Weights of a small transformer language model: 16 layers, 7197 steps.
MLP neurons of a small language model. Each row is named by its layer, matrix (gate and up: input weights) and neuron, and shows model dimensions 0-191. Each number is 128 + 32 x the weight over its row's rms, rounded and kept within 0 to 255. Numbers have three digits each. A neuron's up and down rows have the sign that makes its largest values positive.
A block is one neuron, or neurons of one layer that tend to fire together. After each block is what it responds to, as a language model described it from the Wikipedia text at the highest values.

L10.gate270:141126086119108156102156119141181195087083148093158153112080158118112113145132054103144113133093135152177150110125118112148103108168122121091120198107115115132136112141170132163112167117163134188163152105149096118150088138120121161176141089123164090071152106080135155148081083093114140120092125103072154113194177162078122087127188146080147138129041132135131161136170169156157136140097134095113161175225136148096168136106130110165148093090127158116138132092098171164083126189093179133079148117103117136082167118079170114066108193139115117089175074104140148164107124132149189127
L10.up270:065112084163105174064180116124135094112147128108203140107137113164155114184126099159137109147130136079138129105199146144095140058093099132184119160098138114175136126180166138100105134123156081092187107116195111182129158106144131105083143081194160016103127127173089148128156145162118083105160152102140154110197189096091125138136199104147104136104127075105151096101077159136134166097096180090142127200126136100075084103155121086152135134085140136113156098098158114135129117106104128071140156140103115112135159171148134133167160122118156152134139140178148122116122156187168122118
L10.gate298:126126194070160152103131110151143101077105100106128070118157115135105083142158119111134147097186154059154147079160149142150145149083119178120120149151136170139109139163134182101121152163041129092124206135168137129100143166140120136183146137100121105088142061153111126126139129128161101178126138136131133116142188141149188106144169120032105127089093132130140145131148125147169140136099097176143182101118132081070181117151146065120107153067138157137160151165071140124152121127154114105077154149152153107152179079165123121177092092111156125063161141144155138042118116080131215122
L10.up298:137106076165113116098142121197148121118157142140159171170084164135140106185098142107189196145098079134116184161112105118141127152152143094113138133098203098084103122085180101133133117215204163118125103128103205101115112121167117145128158097200156136113150158104132142115099157086148168106076108143089147121141124157054080160118139212092118219118089096144087142140130093098122053162157112126180156134163161141135126091080100121152125138150138134160157089090119095136142125141115124133137085082115136164121139118116133089073139202101139074133110136134108109163124125191172117116
Description: Table row endings. The closing " |" plus line break that ends each row of a Wikipedia markdown table, after the last cell such as a name, percentage or note.

L3.gate54:102100114149146078153148132086125149159146106120157132119091117116133098097152147178175155128151080159127163164106172163168121172080106147140165161158102120175124097155140164156116129159063149118109098143154124122173086085132165108118115048110139140126082126083079110086203107110131073160131164158126099206117184123089044155138107140124132101132132151110076108109116107193126123070132129133084091148084101097218115158090065106074085134160179126145139162147060117178108144078104159137135166066111132086153119178131141051125133156128112134124142098155158143099109156124155173158
L3.up54:103072182122174103118125147084142094108088091146170119103078137152150085139149155127120129118151176144152180151097141218121060113139108113176148090131118171113154077136141121171104107118165099115092166154170056150111114069139128125162097124080122197088081129105118163132164119166138112111096121157157159119104133136126152125140111103108156087125184126087090100122175033160151130094125122131134091159073110134146076104138102113079070127187127118128112207132135068164150083147107157098069133127131090060150130199093127061110107132162143120113174129110101134168130163134167168165
L3.gate101:105180131123131132135103153072179127135073095152135170164097084131135123069128077172176177104103159097149143143077106137115077162100160149187181137104160131119077132110102146166136099136125126115070158082067064089143132081110136080110080124052129136140107168174099134138163100072083112176091133151099132156097177140121155175169108169103129145149110077106076127165157137162151122067121063103059104100119141095193124107140116112127127156187131142103100189108092118143165106106099114087124146127101059105130136157105087173107167100125155091092095156123176098127099123098147154087
L3.up101:149112115056109091156078120118141124128073038128115170168121149086107134089188144132147176150149150117105113124104120166129050146080095139130144105111104128155100100086100165149143107129127140124104163134124130157112114129137176166113084169116147129121128133139116164094156120073100101147146097169156109046118151212182108080106111096085070108144072118147121170126140177117088152145112092139053182124153119100109125157150092183137101137201124142097147150097087126144161089136135131128149134097127029143163149143154135128091139111101134105141128055091104101095130085018173112126
L3.gate102:109124092072151168107123137085135077166080130130129122112158156135130155111145156119164153136104084119147177127176121102093118164189098111118146146126137099108118165163114112089107078198164132162180115155177078107144139089173106108125136166125068130153127128147113161107109107119152165086064100094142118101121184132164124145049124146093141139078116100114132128159123106151129110185102141147117105133118134168106100116165134089128123110122228137005132134153183143185119123075085120155209126092090099116128161140140092060111107053165134119184115164153202137144124158094152121103
L3.up102:098157096181146096086146176115148070149152115165149134163073119117144106079125086162146123146130145199171112158131158110152026141133115183148076150205069125141138118177159119099119105197135105153151149144128159138121109136111054147119092205046156150073147127124147183126145140188153127043100128107161177079116081105124083068090129122145178144153164147150126159124152133177125107118066140139111179135175134182089121182149086162145129113137141141056094106117105146136126121086153152136126074122125096140146131176116155106136141124088152113106159167167118120131125125144130149144
L3.gate375:063156117108128065091178160081091184170099126139114135054094123152123115143100120083117127143156121165172131086125138158121054086121123156129081166127072150092149022116174128080112116109168120151121145120213131142145111125154115123172167120120076160158171130177112144159204109132141117126133125143126098154117228131150134101088155135162096135142180078131140172084159122175166182149152145124103139039147116154111133160108141128098152121170149144129158100158133086179100126134136122093131135171194101166120093141169077121114138151127094122153089114174083141135108161151171127088
L3.up375:074077113142078181110101173182080110080092099114155121067081095137087162138085143155111092137146093116146124089082114142127139113103140107141127174182159121130172138146123161126069102043133136147091143141179203124098142126063145147155151108117027150125162154072122110146168153146152136130148172126125155157196191143169064105150137058154145088111170099166109096124118143168163130106137064093095123049131149085168150174196180117136100160121113144134149137098149123150140129113127113106132094129117113114132104110186108106167126099181099105145115133097096121110142145117144069102
Description: Inside acronym letters. Second and later capital letters inside all-caps abbreviations and codes, such as the P in NPR, the T in TT$, and the AT in NATO.

L4.gate33:090153113129165103239061114103148154076170181199089134136044082059129108091148117107128125108100154190166181186154163108100137108143148114157138088115095066166128099136117159149145147139115126196126127181152138187135197106146109163122123069121114145179096155097154124150176125131124156153127124118115167091111151118089078153160184126135135122125114130132118133127148107166130115118084116158125193086071154116178131125189155137114119077105129100074138147176076074143137098127198092118137135141124113138149161137159133124072140136154189119107078153149125120150087131135110110182
L4.up33:076114075158134085160133070071122146098155151162139177156082139030117150066175081183166130077078125138099165218168110109073109111148088129118104117146118096148211126171118156100108169135151171145128117140130045115151152150115129142090153124066179090136130098109170100157104146147101118185153145104157114097143156129157106159125184075103126120117132152128162116153128152183136100126116149117122147172101102168097113146150167114129164124134095141102099201122054112140121145117112127117147140096122166144108137122143114103099201186154162211149109122093121157142167076129130116148
L4.gate77:145120126127131118134079169131079114181050074129095141159138088143191191160154131132053119137110172171093146150113079170152161193142117120111115152169125152102153112127072028056138157086154106101094123143105179170077085093143093148163115149090103133068190122185108117145096117161115119118138104106158126100133118118187072107200131150139176176109147118076083117104094142120139174125142162136152188072172114170097138102164092137091137132106103123120142170129141143108164142145151138094129136133158131093093153145160165118116111166162096156136149140079151079152075152087166142116
L4.up77:109122085136132100123137146116152084112170138135151157176105127138075104114137088040130090141122106134177125143177068146100109095093123132181183108086062109155062073123158150141087170175134122183147166129114105108146194151115073116127141123110133135139100131104145128122135163164123130133182207131113157133084138201136120154078133145140120138147104149161164129102171032173103120140170131099167107136116085180118144185168136114160132099197163107151114174161098132117093082115101155137132102178110170115190150111160085166116112135141182052167053150159121126108153120141086119127
L4.gate173:111112156128161129140135040116133122150107124177082114123120148169142130121186138155138121131161105075177134117095124126121088110158111134161074144128062129191120097182143151101166134098087152116124196151139129120097042115059161131089140154134136149130125098157162153121153096140139080059140112220140128116110176145107151089067133150208136050159105166098125112110032148167168163164139116126108118146131117157098162170086135135139131096154092060164153113088132119066107121135095147164157165114094096130096107136132142139062147097205128138108148124089145094156145179148149138101
L4.up173:041154124137154116139151037093111104106133133140059103091145082118105138095102115128183124135126154088140110207104159132150092106135124096150087127114125123197154099122123138087122133116120176109174137125162148092130052224128158110101096134136163147083126143128099159133165126103094107117122094154121094146116156163138131131106098118204132099194116112135142175152098111127189139140068197129087099119166143187073177166096099089071132124152095100162137154120144110135107144158077144088171154204144120074115162213133120158095137121147152136112171105105151120177120109122179113153
L4.gate265:091120189143199069091140053131144170087027104160162128130133119131162141071171081104158098138141133182135142118118136159129080118202050132118167115143067181130101078147136150129128158058139126120160139081114110184123122107136129097146129150116138112126102173113091100118142195159150182177110118146139199151134137134153078145124106146106157097038118174100157135079174092178157167179119129144101149090101122136156139141126093081162145104169108120129135136167193125125133136169166117134116126126127117091096095132128137187119149109102145099080095156088140139123100087149186100101
L4.up265:153164179142168075112163115081143141117119083167107126116122120155174175134214105133175105129134118054137142176124150178180167136121167146112182117160101172083161046122133151140147106093100152077169102106178067119191112062162120075198150160117142121134065126168088142072098147143188115117094121138112138158110097109143143128082135140148114121111142180055107133112184141194159160137142141125074135123199109146150106079118099136075162134131186124172132126163133081155147143102123167150159146094137129116095065129122116153103153149133162154091138167137162187123124144122138132103
L4.gate305:134197140136111080164182069140148190132148083098192151127128202142110113126114091121171123092091137086133118196153112182161141192164129080149163139166108190108132172156144149103108118141144146075158138150069129075136145137126100079089115139105124114115173108191062190114123152166104105116091181162142055144107109062125098099137146139096126098142122160121132179091162097148130094105172114094123124090115113157169166107114106112141117134116165101103145155130112161131140107100129149088124147124126100096189058127208118160129143081097115163122152092052095159097151111131071120088
L4.up305:062120116180156077134231126134075166090155149112134126141072142132123180132133109154148047130130104134102136113125090135137214137136105137107112104148086112104095168107091144115128076120140140153107099102118148119182143150126119126140123135072150132108160181100049146126076162100092134119098181161078133141135197116134101116125095202070139134143166160159089189127181113087140091084166100086092131128108131158190115118136103124091143095116094133188109112157162164175069130073124127138154166143133121120183147162157125166102121130110147194133072124091109141054088141113149154095
L4.gate328:133196158121115115087098078094150094152117162132149152161111158101144189160125130131179169131083175092170112197113123153115133126102088132133099167125118214124173078083104140127066100162131105103152158089120130148163134077144151134098201165109085156121128109112173087097136170200178094171106109081132106127182113084164124154113136102146114126173154129111153112093148122158097178178113117155132125132063093145141142154095136102157147087191099172146145114162118114112107247139132129113153140109105112197105134145185122141164172178126115120138146137116144171138132103150224123117
L4.up328:098112162078156082101147134115157118075153088148152147122115170117169145118177107085113182116107192123148113154086119120140102156188125127141159161128128164114136070142118099138079110159121135072126178134085138182130136059185125155183151107094132129149093092108132092138140081177186117168086095120092118121178132076148120166137175148106132141112130130110141129128149135127177156148115162076093155105068090169131104139144097117130165084153148156099147112136137132124096240143154139067133143098092076150139142115164018160133155169131166135133126203085139154150129044170149165130
L4.gate340:090126169115129150067062122155160159098105149112169115088124125126145189146114097168074195142142137135126120204121109152159137105071092158150111152176079188163159080168145145201126128114124147092078108130129111158122127102099066147141117145085069150102171146118085125094134104165166104142138167124057099078123099098143055177181123164136140150113127138169122151167135145171080124178115096159070129135061072144160105136113137129057085105133132119134076129064130133116103065139126156088094140092172052148162136138146108113169113096147134134115159155131165114190126106116142106136
L4.up340:157128182133104144094118167095157118120112132136138153132144131143152135153146123087126116104168127062206047176147102112087152086124152172153094132130126155147113086168148101170100115144106137078115101121086151149129074113142173158151121143112104079117117072150145102113160124145151084143132127144114103103158140166150030139134125165162108083148204147112075136116115110105131145204110145169111177104031142143167066169086111105071138091145103139117111110109145074081089141113101119110146169156118063158147110131118067043159085160182072101129129144114141067123099101155145099166
L4.gate358:098125138115133093166154175106091194108111112101175129129096093126076193163158087133080127144053121136124187115124178143117050159132148129135107184056010105124154117086133111108135148129186152148185127137155113127144133089154096132147155081186144118112105131157116172139118176133175140132139155174122144176126088146157191148128146146147172105117118161102117131122069137127150171137160114124112126127109096137157099072173159098075108140088179137129102117162118084186183138107054147157113118159155084142075117186150157104106202132108154111127126079111103123113151141166112152079
L4.up358:106132113103115046094114145164112188108089076114097134125088132141088177106155136119089148090078171077112159106150133157162138151119116090114123158137068139102117130137133193170172093080202091178187126147099105104084138127115045098151107144168137152097168108089114147091076134064147149164124141111096103181120140112177122127145177126179188191107150106087115129189144143133173150136101141131081141131073120131089143120165068121074160116076150133099159067147125138217142154128090112146100171137147126124080118163106077075147077095096164154154128110125139112130123125124130134090
Description: Acronym and code continuations. Later pieces inside abbreviations, acronyms and alphanumeric codes, strongest on the ".C" of F.C. in football club names, e.g. Alva F.C., U19, NATO, GCSE.

L4.gate37:142147158107162072145139092147133155047134096152157128121174127138142233132155104144122192120153132142198111116200078133144100168144123165173174092150087156202198113223174123132115205127133131178088114147149138138095123093124126112129119118133167131145141122096145078091125102140099162186131110126104118086133158121082168136165112139136141108147106160030145129176143122133123150097086160058137071116106088137150058122124137077067167122108106096141162119093121127126103121114133136122145133096099127220119114101109082064154106143137146107151113151096107135111121118154101149125
L4.up37:178128137120178178135143069133108143075130118133194133159119091127142165142142123144131155166154174176153167123155048101139102141131152141124138049144098088137203125155162177163166147140155128166119092150148139138129113103087184103083139123141090148152160097142050138115112120136154092118111117079173094072095134118087102150105195126114198167091137117093083145206164122110135132113098127055106141126156088064133099117161130097146165140099029074131106087134081203153109152200162136122124096097119112168119138126110107063134078116097134124102094108148116126120105135152136141137
L4.gate195:089177101124115139149146144132099097116097166191075100154090156157144044135168154099178121194126080141117079144142093127135093098116104120177080079071166122142136139049167120175114158076129099143126118183144132085125077149116092098150172114136196180081076133109100107133140102164133113164092226092142112147092117182175144127123196135127174115099118102121176081122099176084123115144119115102165074111133106129130156167146110142124092144138135146041139146139111090079137117181147114085139135147090108122158125118124152141135128169132199127116141097132103073087149125097170162157
L4.up195:094185137146123128152188161112157126125084155190048124150103165149152089084149201114170138207114076168157063129115078117181081094112116144152099114105141119104133133092188130163171153093121110140113101204077175119162066130126151121157154106135155174089107100116076136164137127178118085144100146109147123134105151170187166103132148143096153113086093098165162077131103201091101136127099093117147110101113102134124149191177152139106106150106128135060131153111107051096135122168143113105105137100111111118143116091103142144100103135114181112125146162136092093090160116051107159171
L4.gate207:065131101135138069144121108115134137128074094119109108127130154067087116150138096169134116127148126148107156138128132127067124098131107125094059137147064105138153178143082142070069113125140134153171149116107146173131195132109221099117155110180151113080181139116054126111142170124114123105085125158119175077127192218158146145126149123115124150141136142126076151123177134132088118159073158132135136085086138176108142167115128072117091163071097134066122102133131162153141155150113109127098148127141140136138164147130139057167221124123149112150146178143187136107176126071118207171
L4.up207:082107119102144113108126133114168098108039123180205157138086164116126149120142112070119130108136109135170101125106152166113096108135167109089146117118205106076153107133121210196145153119103062133179143066141174200121094149156166193161171113155075092134151146136159110102082120084168072100156146120159151106185172170094172155119194130101128167086146108117117154143171120154133122146098162089061118098123167137145191126161115124165167154145082155083136079116110156146089125088144107120150105175133149136149137160163118126145131156137076139111155138143159075067123100118137170118
L4.gate239:119113109139149115139113129128083123112126152058138094118113109094107116143115162165147154133144160151139090171093143106130174156139077186189129099132052097145140117158074149068141114171105120101109140116141182146110094160104152082091148137140113151124127065078137128126093210185122150131092101188095174128070147155040151125109114175091138098183104172097167112203122102097151110145141034136153137146115114136115172113122114087105097163138103175098083119077077122089101126117083112136189172106146104153147130166112125175138118119135120058091213134133099135096153080132164133145
L4.up239:147151170170167121117121125157130090134225086145153152109130174168084094189111190075133176054154133145144071120077156103113116076110165138138071085129162145163130058159192227179138145122108125136098122041146131172081112172109152114129133199171125152122156137106078085093110126143115127124119192131170098111098099108189196101108129128120112090175127122144171113097165159144107165115091097151164128092143137144144151096122134147117070154132178140129108098103100113109136180139100126068164121135156109109134111134115181121122117115165132108073130117126104135110171154172130104135
L4.gate282:131144144106150163096122114121116136171139133123137120148191172116127100158135094181139099219139203163086132083182091173095120141180116123147131098120152145099196119110149111115097105163159114167088185071103212135173102123127063140122164123119163140141105093055111104098146130168088094161065132112091148104107193183168132128113108087125074152130125137107090150201100139140137123200064142133124105124109115121154182114127160135162128116168144162124164071129204128120080042137114126123089146105150152155126154143165100121136112128128159109112120176119094122151117172197109119154
L4.up282:175089087127173113084143130187164168125113157133167055126105121133129147068193139117120133169147161176118116106111110139143093055123071129112034117128130100132135147094178120110132112131182154106135138105168085110131103174081114119128150140154205168174122154051111099115186128047145149154118091172187154094111130163127144115145187143112115145154135112104178155125174124093170137120118107113131092164072165134093141133167132135192102144196126086171168140106133140114101110105094169151097151126134101126145124135090114133176102145101144126156118106116086197109132120209104058166
L4.gate295:183187113147132111133118119161117123095133151099116080135113105141129104146099082121105124104149152132189129147121096126105141151132155103171115130144124093127094157162092153190130133163140113145157134121069103141144149136113182170136125237116120096139082124123115122116140122171148115141094200181118206123141146131116139113172129155146134190139087114123095115115197104199149133162170111135140130084113130096099145113158113110100113085088177153149141040100124058136099189066153183110168122156134179122069190167090075118068093114122112112089057150175080099118144168101104123189
L4.up295:143158094137125109126127100130086139071149159157149090163094115149150093171081079100088112082147137130179126153104125110103150183131152091092120108135179109148074182170111170180146112179159128108184122162071103121156161148145169136147137224160129124117075143149117133097163110164143133133090175176120185121140140107126134154144146170163139163068121099107080105118169121185139118204133069147130158075094145083113158109126113114108135117101149128152130081086097054129152152080169155107169088162134161096092207152100110139117103089084118112083091162148082125157192158101147158172
L4.gate355:127102142117128164120148114135096083073132187088141136065087182134134128199093139168138116092151164117113169136131146099123091202113150148175165148123138127164147114107172142158131122108172181089152133097173139140148088137160176107135128137190131078137186125088144136088082119112221101103079118122124137097156101158124171073149143175145142129140122142096156172169163143136122143115142097152171108107129173109074129110118103151154110128111139178117104163170117085159115147156141131133074089097150131127017081113136182125162152104093128112110117127150071115023157135109079195076
L4.up355:114193121135127137100125148145087139097063149127162123111145124137115141153153066165198092106130120150107074145174109054085109107174191136119135109146135094168153129060175133140111152162150144120157106134179125140132140118143210132090167112124118103117159172099167092091109149140130155115159121103085097099171160148089185108057174097159151145085137130084089143166130152177139161097149137125125060176088117123074111129104095189127164183079147112088148181130138159093216121130102169127106099103089152116093080113144134102196161101153150118156114136152138145066129146081135170081
L4.gate380:149182129115126115151155169142068108112125176096116111142105152208108135099114149126167125095101137151149111070106206104079147117126144115100164109102167121087095142058123143063149160117136121101127113108084117114114132164191104130122135176168139132160131129127052155114089099136160109129132126135133154136124145136054069145123094157127078125173123137083121151180177172160119143136118087109179138128118170049170113189119138119160064172096093129124152108075123054090082117099082180177150081140104066085123083148145143154102156101124120091087127087062126131120111176154102112064
L4.up380:226143122085089149186167161166192124111127086183130131083123107128065108129160098140093139152094146146130137146131122103116172141068135113180085118120143193130114138148128086127129165082100133046108124089112160138065141162152133114127112146166087135097121113106089072115156119125154140191128096111103148137135142191142129143145068178098177110099081177121083160184144139136121128113176134156127140101119099153097117169138096155092106158102148146124176137071119132136122165157134121145119133163194123029100124142139136144102151222176204150143089139086150084150179131105146155126
Description: Row-ending line breaks. Line breaks that close a table row or list item just before the next one starts, such as stats rows ending "| 17 | 1 |", "- 1932: Nikolai Feldmann", "(on "In the Ghetto")".

L10.gate90:136149174092133159144098122099130138114092127114112149105105130135189116179081058116084148149154025108067128097107150120076118125048124119148110131101126109112175120088117110137162173143094142127171120112150145131149080120146115056141110126116142137155107138105129151063162155098135150152083097092164160146092118136152111151133157160115074123157158139145185089134117083150200057065170061129158098095126168172116103113122152143129112111118122177139169139162075127187098095064132127118115170107094120060146185141108123076106150128212054148158146145143125142178136177129147125102
L10.up90:183153098169156077104144157096112160119089150163088133144143140115116139149132125138158117116157094110172121149146122065160105184173144151140087187117192133124145157165134169155072109144112125129107108080179177072131117095130139118147125117118160145184082097076121140123118112186093128129075155093151150086141156155150116159122137137140092196151054108066163156139157103092145163114105073174114185181104110166112085120088121107137133078122145160138113074134148177146051174157184139101079114160150096100165136171137153077084124105141153119078195080078120152167185087112118100121
L10.gate289:099125128163083086124119090171159191176074101168151184122153169125156151106091129153194125073106078123134180152104050128106059099107187146116170127128113163144168108150118125108131183208159113167111098112119194132131081094131156066151133138066138116163120114182120120140144130179130101147164147081160116124109134149160142173138126117140143107091099165102180166089064137151120152101152161209105079148146210104129103165112096128091135072125124120140091100090130112164142147109087107083083104173076124104118109121107099132105130088089106111114113177138098107171117178106145159148
L10.up289:173129118093138093159110151131095177130121095169183114132146151114173235134130070103143123046140115137162184181132130106174068124116137112090118148151073184131128125148086114150127129118142118100177120073148119145086076114115127097169116140139112169154064085104144130092117122153171187133172092135188128059128071135112093164117134089147184088145106157142190177134080172201117198152123169178090119077106149111127087129166103082116115081090165139135128132117100137198146157083097142118082117140143140134152127145149174116177121131101072117151122123120105118151109144133170140102
Description: Letters inside acronyms/codes. Capital letters or word-piece fragments in the middle of abbreviations, codes and formulas, such as OSM-R, B2B, INAH, CO₂H, CLT.